python train.py --vocab_size=32000 --positions="rope" --init_std_qkv=0.0253 --decay_fraction=0.58 --decay_shape="linear"
MLP neurons of a small language model. Each row is named by its layer, matrix (down: output weights) and neuron, and shows model dimensions 224-319. Each number is 500 + 40 x the weight over its row's rms, rounded and kept within 0 to 999. Numbers have three digits each. A neuron's up and down rows have the sign that makes its largest values positive.
A block is one neuron, or neurons of one layer that tend to fire together. Before each block is what it responds to, as a language model described it from the Wikipedia text at the highest values.

Responds to: Final head noun closing a multiword name or compound, usually an event, organization, show or place, e.g. television show, Vienna Convention, Golf Course.
L8.down241:554465539492534534482503517564519503507472498555547454537491413472503481457442499473465509456487491529563574495571548501502457579463503504493511486491516521460453470475479481472462488480517488522523503520539562487444518543488461563546504578518489507554478488584518501513487483480510535493
L8.down272:551486468519531463554487463492552495501397496441491507491488542541512470441501515481557539522508528504505494555569505527478494530526538503537464465464550524534549444524555462495490486542447460481467392566446432551472487519500440543489565542474514570513466487513467515503437485565534490482
L8.down427:490495445513562474585531511565539427496498524422604543430455551500490499504521560459491532515532488446528569518622580503513476515440536486458487489428435496483504524491478546444513493469531482560526487474496450469500529431484494484549497489523491437518495488509497524572522468530531494544
L8.down441:511481466479487599492470468544515487527481477522535499472513504441493509533481479499520498501451548499508521479414527465485469515516538584469447467496548549530519515493539534514496499561590532498551503480499444508546500528486542542540482505453522473566546517544525468562509486547496493556
L8.down446:474485538483536475543517512513486394476542553481501490510454507532516572481482495548491448447554512423457534491580499513476501471526454519493526484531530543515528550485518515509514459506579492527521463553529535418523526503486467510549479482483516474546540562539572478609484488521555556492
L8.down457:430474395487483435527464517551513500528445529466499472451484444459436510480456519578507494501479484448447481502582516485496481463501436504527441500504561486452481502457474578489508541529529512511396523544476492434460450514422482452489514483557565502488440588490516473593490487534567452459
L8.down518:374475507532434528530445499516481446373463560494383454509496504501511540505482442545498468424506459518480516531604568532454485440492547514479464483494510527511481464519492490483452539524526490518470497561485566474476481451441486387495504531543457461519479472564468539505510469530462496456
L8.down860:428515542494423493484524463505489481460516464559497469478421466454463589554566512600498508426506483413527467504477461498539473477540548551430493502490504445525514531507502545533509452550502514506512505484466573445442570509562578493507539569500485525530524477549445502493605485525523521449

Responds to: Generic nouns after the, this or his that refer back to the article's main subject already introduced, e.g. the show, the song, this proposal, the measure.
L9.down542:482479442512459495500545481512494545525529473472477472508491533539421514508501510567583503470548518459443437495558520469567469531499508491491453508489576584580510468519461550517496481468508489537390504497495480478524475527534553582502515561488508447491528560501531477446492437505496431498

Responds to: Chinese and other East Asian name syllables and place names in lists and tables, such as Zhao, Wu(shu), Hong (Kong), Shenzhen, plus some other proper names.
L2.down13:474489494542503485472535503473488489463509479432490491516403556491523529493468464532483477503514480477542503542499521496487478496487547461501519507580481523516495493475510495456498496503474496512445493524536486478520533472440483535492484526489472521491468493499610550454468510480466423520
L2.down166:512533521523495481461518500516470441477515551474475509510479462540528532483517524560505457497473518489495492495506522514444510499479548484499497507425466482479445449481451510473467490547509546503478438505548523475463480506528525508432535527519559518551455504499555498486562511486431489533
L2.down248:494483508508520436542513453510472552526482514474511498477482476557543494517523559496453468494523441603506599530514509537530431519497468567500515534520577522456434492507543493526478513521458509480557465421510537479531507561463520598579512480458500501521445461511580511470473520484516496504
L2.down263:489476518502527507493503531534543510547473504508534515438476506532464497491544546518504432516492472540487558495520509478461418499516513476471571439505536513537420468491440453488497549439487525533468430422544504414512513541515479577466554546484484484569489482487604517472501503458503477539
L2.down428:503473416511536462471431456436455456501444497557519455479453494505456507487488511502502442459499528489560464502478511525494444494511555574523562439488477488518499515510422447462468519511473590545654500492530426409486520524578522498561539557484506509464445494455587501497518549499513510524
L2.down587:478529520487537493488491507439470526535494448532519516431567477508506513532561469503503383501461456431438559514577507527417493462501464443554503466504490419491497481489488533484572488521496464556531499453539510455537497549461485561518457574439513441481493476467474484500470529513478540539
L2.down856:454482467531527546465478549535513452418539442523459469480508533551467433511549468504518498487512444579512593486516498533461492535534424522548546528469473479499439531488482476509488548490465474465519408495595488431529506584512542561562452547486460470523515451502597500445468534494486451390
L2.down967:474482459538483494515468508545487456424504472498518475449506532513483481505535523464518475522517408550515563486508531539472444518535460558553527501477466521520495496495488448501478546557482567461533427476480504437508496560487551547567463553461510510543467440524604494527450535504462462493

Responds to: Sport and league words inside names, such as Major League Baseball and New Japan Pro-Wrestling; media brands like BBC, NBC and WWE; and given names such as Dave and Diane.
L2.down151:534499484498551511449530545525472436518499468489536470447559506502465524526514506478520536461504453636477572505576485558493465507605531529466458434547494546487452495477545555470471460465458519488349472497503490374487421500540514499513489429482503460525491535502644497502493445453477542471
L2.down280:531432518488546499494484522463499464453486475528494436517386527520508436474517454448523533507504504460477488429546516491483494524542489406559535428559482478505520502538537516461487557517585503432489523488559452548503486457421511448510454430530503564505501527489562543458512453530537414424
L2.down443:454500526498499491425513495427529506534467517479533473494467570472430521503522472507402516516543522416490595488538539503465470478421473496514535488507560471496493476473578562454534531543494475501412509514484546519535502583380443519466498517523502513438537458485536545446538539450499477504
L2.down484:442494569487553472485519494511513467536498466509522455453578422533521493484520528451503493512477536576479551493556472519418525572551462483415482518479559504482489520492509534491462508481457432498540471443458478480457525459506489480506480476518467491420438562528438505537480486477383497502
L2.down628:519483526508468522495572536505495468545463459510528458476549495451501448486415470544497511566498462598522535567587518487510485529539428518477442505513531500442495512513528555489473516478464483553404524493555492399499463470517510513551521481470501474493477537466675504537482475504455511451
L2.down862:523475466538485503462482533536484451525472458446445480556469531527440506460502442453491480493528467388532490444538478464511550510502473402473548479534451514498558501549505573504544527462542483509487547536531520559517490514456468431468499433562502559506467477464509593475572438513484541478
L2.down954:426476380487595510481483501561476436521473538532521450535473479526502456445544538502589489459474504507472526495480525513512486510488514443383522509490512447558476470493485478486517492525508468508467467494536504497496534558490495462570439490484482549497506455504625475472511513470445486532
L2.down1082:559565459457497515554532459511522516519520529519461475454543510508531484453542491593537507419463484461462520479464551522476460493506479503496424513440546521527552479535486509526597502485514516459389505491436490483542474487479583488594555478481455494487449512515528467444504476492481463533

Responds to: The closing digit tokens of multi-digit numbers in tables and stats, mostly vote counts before a cell bar, e.g. 8,44-3, 12,7-36, 15,320.
L8.down77:502508522583522461476415472533480474480481494466472471524550465543490467488511517517531502481540512569450560518444470535526538480547455528493469510507518491606470497509442476454492629515501502468510503495482516480471527399470514473512515524463526492411533454554573498535512510499457455476
L8.down138:514516517513352554525503402503490479459519517474500481503509499520539487495458452509472435478530511535515605520486487477435566492480537548490529503480449512531524480483470516514468523473452445540479499440514508509512533494480536518613441427512492463521524516563526568492478548518471492523
L8.down349:541509507538447432458538508422541455526483524525498502495512489553541502463522472438490533531539521413488508519488483470489568486492538470520536502521484574511530501561506488457516442539445552448514497546504528489453509453510453464511538433559421527472594554480506495541489526545455514540
L8.down497:575583537559534436561492460496496523604486565448514539422500487506540465487466531516490548532534443555516540472500525493475519502564486496499572513498550390584477500540529574519444527474508487493462518465481548472464495507511424504620537502492408496485450522487434475496590442535543476545
L8.down529:541525507524578465526533522460505556490471520516504476526506449572468504429446502488504546481542514567470550525486497491483456476463485500481552523536478455506507512516524426549546604544508470497592497559484526516596519513486505515681510473563524528460544457481474472555503565501474477562
L8.down779:485490500557478561460504430511360511528444483440548491503485303527546588506545487529493536473502470438478453471497506469562501444478508523508499503459469535568452554500582495542477458463443537477525520549533526530482537495534471517503502508479545493468532519484535592549447442508488534443
L8.down907:428521536508539471520473497573510466547510390533502490525527530556482477579509547527571545494548476523552545568466541486547480533542526480480422468511486513528485534523484534553533488466517478482547496517501469491499416502422481435481460514526477458493429482501490558491527498492479543505
L8.down1060:471417505441531519485498440474487534431532481491522461531528497520484586513556514505539514536568522527566499471530475512526487396588510511494537494480551492495467476460561505560528447427437571523549533510442507453531503476553577525456511503480502480430537503430505486487509491576514455416

Responds to: Number tokens that are a match score or record with an en dash (1–0, 5–4, 8–1), mostly in sports table cells, plus comma-grouped counts like 20,000 or 4,927.
L2.down41:512499505524452549511459403498504439566564478523479489533505547477542487497495496502475511524495541442516488579522517496485530535483494512470521463519459484535463511525462507457450509513498466501493530549515492527438435564529460514500530487474494538540512526564544506548465582506537529525
L2.down246:583464462481438503487497447404496483514506469487486512494545471525541548546528556543503438530520543433504523525491507464494517454457454493516475493527500519501493511484497477532494507498485480504481541461509484565420471484531394495521455484482497472503538605492585564441552563537421506462
L2.down323:503494539546500507469561499491515508534484490499499558520505531489530507494463458455470476549548453472458511510418469555422494516454454577421432584519456516522519489532481473430542523563539512546411515527479510391506498509469546387502545456538551461494503532471532502462452478482478514488
L2.down414:558534466506463507421509438433467456531453490490436479484522461505499500529509522529472498477546498464480533509453519507497524449448500508511481497467483455517473538546485528513503527498472491518524477489522503508473440492514453488497491440496442486497562573470561527496531519519486493423
L2.down475:537543529491500466491521526480495477514475506413499476474547434488492537500489567509417500511507512423507527484471492521475508526484528557495580526469466528569513482508431470525454491461445451520514488488522508576464527464447515614473492503530485409479484523440560524523496526517493473511
L2.down777:483512518465480537490481448455460534531539500471474560521501478483558559511473471526505446548447523468513492473513561531542516437479503484505512544512516491434482471429552515515532500553487492475455555481512483569515507575438462508561474489508483559440518495479518531556465488505513447527
L2.down913:533492478499440493546466469471519477490549480505462443464538528549523540470528520547481528549544509348522522521545479496513473545452492421534477490489520541508510522548522532486504498443436525492528563510448552536418435452475451515432515478529470492523475573524559464475531526535466490457
L2.down992:530443526517488511568490521488532510524522478436537496515524557573506465491456496541496498456526437362501400567554552521534544509499509520515517514497449471506480514553492526517495513395581448457521490502454526503503432518462450514466478498457525516531519565464480467533490500506592551541

Responds to: Fires on two unrelated groups: series-score cells in sports tables (1–0, 0–2, 1–1) and mid-word pieces of long words or foreign names (alleg-, -lic-, -avi-), plus reporting verbs like reported, admitted, termed.
L9.down927:432510504468570433553534477520532459466495489552475420526506473510480484482518490499490520514470488477497449470562627436548491543525482481447474495487447437520519470487550519534441481498494507523544578448560501506477490561459456471542539511450510444532499554501462511569579486483535534424

Responds to: Four-digit years or year fragments that open a span or set a time frame, as in life dates (1931–2015), tenure headings (1987–1989), and decades such as the 1980s.
L9.down705:536558564474513509460444523502506594448500438518496539455457565469521534547504535567477491552530510561478519506490498522504529522448493461448498521529492523462451563486531565499413535504464503518507596451475497547520473473475536507479464499454546497498608480511552441589535549485486527550

Responds to: First names of people, mostly women, or the last word piece completing one before a surname: Carol, Elizabeth, Gabriel-a, Adrien-ne.
L9.down939:500449443486493456490507482527491468546523449476483487485467492517449490416480508559521500497498539621495539454497559483556527483616514598499497476526492530488513528532507592530498586536463490549398492458464498448491504552439467513540479451479500488528453574547590514551496487522492531464

Responds to: Fires on common nouns naming a structural component or category within a domain, usually after "the" or "a", such as plot, gene, round, route, graph, bracket, path.
L2.down22:519504521408623497535498466502482536538513470578452481515552477480492482525538504462478499545554545367569595505566496537426479499436504500554456436577536531574497572457486534517483522450525509481432548496469475500504510490539475443430523462533540446503585455520566495586515437546450489526
L2.down202:507442517487540473509553545418569509526508520491530516494533438500526471498563560554469470509552559368469480519458440465532498540510449539531439526502516486483500498496454480489558502503521485486505448506510500601484510501474545459510528515451507459463552510520549553534473458525503513524
L2.down258:522538480548532461484483499489435468437531507510468441516453530486599563504521488553505499478548493353482532494543520510513511518479555529467476467468492446457496543486506493508480490506530543480407426475578505499549498476527528441521500509436444526494524484512540512581532454553490505481
L2.down270:479495477498501528491496493487512400511518453551514550517511402493524542559533483543501507499565481439494474473518477490534475539501507544508554503504602478520479545524458488438460518506504430532419498517506528559505536529496492502497495447428458511512548534556543559496535537490498549534
L2.down415:506531473511583496537496480524551503530518483524543484458533527498500438542516537512464527459505490488536524503555533582484482461464506518501480490524522478549492490458538581516524485513485546546380506477487501427524470474577518493505509493483565433504511492507562486609488508485507537469
L2.down728:574446527504456459533555393462508476539529474575468545452526588516512468493470568529499520465535497403429495514520532492573465505545526489518486472500518397490494545463467484446479452540488468454435431488533508538527464517530523512490539471518455508462465528538582501542481547510499443440
L2.down1064:489502485424565472485475513529505469483536574624475490494464440436457553443514490529505542421536505429505521425614509531523429472517485508491553457473543520503500504544471537446487529567518487487516465532516503540563502456413496468434536471457517454481575506527489488542510471483501555518
L2.down1077:518443539462507455487556422518474530490457537399507548477507531513497537490502499481429456487507480504463481520434490530520453513528490449560514454492509418475478427505536569540477529502501510444470483464496475512562486532457500448522490484410585471526461477490327497511398519438415449479

Responds to: Number tokens, mostly four-digit years (especially 1900s–1940s) in dates, life spans, and ranges, plus other figures such as times, attendances, stats and IDs.
L2.down239:513492480511447477464498466473481433470510489458457520515431502505506534555490457503571509460499507403529478529523550484526503489489490495486488501495492501463504571501473489525514467448482517495439477506517497513515481482477462567509451460513481564536546471517469543457539493516520485409
L2.down388:529530565525436493515561561553429453535489472502475524451521477464494497493444503513472487502446468460481473524472535509510519470485424486532485556499454437495529540513506470502505515473437494584482456474539522526390532495461511475537506482519506547517531553525394533531486516486541504443
L2.down510:519510514502468493480421495455508502513556581533506477495512546537535562451552493602481509497563493485525518527472444473507430520522515451455494479486483468505388568491453525464431548494497512515501463430523479463524539470497501468528467442509469528461529538567447510515540495445495485523
L2.down526:510590521442477474506495452462429444481470542474458489494515466487516548493461553550529470462547494372526534477469506479441527440481515520487489508466544479522521533534499514517418548443472499514454519450537524492472496484513525490491514530517467464514495536479481528545527493521450524484
L2.down753:542514505458463569532535407436448516454502508470463546515510428525461517486510492497536436471498462569517502503466587517484524503452448527533455513518458454545466530522532486487532530460460512529509508453477436525506486555473495461457531478477464476490517511520518564525507535572514502452
L2.down770:497491535490528501528530470498457487452545525510486501449548511486458509562508543550537532505524593437478431455522562508422476444438447515530483496489515570562512485486506412500456542511505497521474476503515457498481515439512511491349448545541499450491522522507433479502493482489491491502
L2.down857:501535498512459502515506485577401485536451565516494482487517490521504545490458493515556483429515500392442484486508534444461491472495425560489445457457460430508470559538517557514481557449441519543557445513513543518466518425540532450541485497543492528579546538515443514545514527515551549471
L2.down940:522499452497464466499574510463465487499484480510513529490540441531503480574455472482438474478488512486529524573567483470490537543477510492509523492497523536523499514490521531462514502494422440548439535503547569516486423507475480477491525480478454475486433525531570534561531543536537501468

Responds to: Words that set up examples, names or quotes that follow, mostly "such" before "as" after a noun ("clubs such as"); also "known as", "namely", "the likes of", "said,", "so-called", and "Genus"/"Species" taxonomy headers.
L2.down81:534457565596546472450447504527499425536420485528477529433504488615494512462500537470504467482457568497505542480459528428549530476559461591506500481543457458519455512490546517538491478437510469498551444560553486541478474558475426544458486522507487470554592498582516557504585440531518430511
L2.down201:511514469556467438522503539470470547452483493496524492533423511501499487482509485506555434498423514399489559546536498442481541549459503491525456526424417480536526504532498457534461536515518512512480538471534488524530548511506460526421487545484443480540513523476563601482533478522422432528
L2.down281:454549478513509512439487493521483548549504556580550445534524464511515441560539484453529531522451469427515450464563521459480541525514507512446572438474431447512526487537584517477483464520464451502548529500557431546541542534560490489532512515494475433529440458390533574507530448516458558502
L2.down548:513470513519483469521485488414540533535539497506503497532509495592547520491455442469507536514469496397495493487645529418499449530379435499495552509499481498519499493530545511473508516445520487429410556503474432489471523504534478553485466476490438496500457504485394489495559456518528492447
L2.down584:521442521517547446432535498569464493485483553451568524531473402478534466483509564560524552488408487486502461489547564458438420420476485533531503528460497492585483477450525513548491484519524498480542466459516505447477508447507478408508512476517459463485504509446499530468449516482460520531
L2.down632:510470491542475528501590514530481518448535480445476528481507495508461442527477473485518450463546478484518461570560549483512466501524548470529668512544456525475581493467554495596488492559529495520527474526499457481482504571543456560446490456477564510485523516490415527518549526535438452466
L2.down903:471455549500533501494514459584478515502446534519442565468508503462471473461535537500510429545526505499479523569489531492499485417418462558517461492551451458584510413486602484472459450473507485500613504548427533494464483562463509501484436540557523437546533426488515504513494516557458494468
L2.down918:439500526538452531466487457515480529531538512434535505526471474511488458480540470490467500525507493453528484503460541461510545481528468531498546523496417544542536585531496516529531476524527492459507496523525467489530498487464509568549512532499499532548527512467565639541493450566405576433

Responds to: Fires on the main verb or connector right after a subject noun phrase, especially naming or description verbs expecting "as"/"to", such as referred, termed, aired, such.
L9.down1064:447452504547448461409502523558515467504500472489453397484481503552498550446458544435517490527494500528463460473491528520499505455451443480533585631535401512491531471538506486477489500458503508485367526468476556480545565469472584476460596493522483494460529475430386531530514519520495491478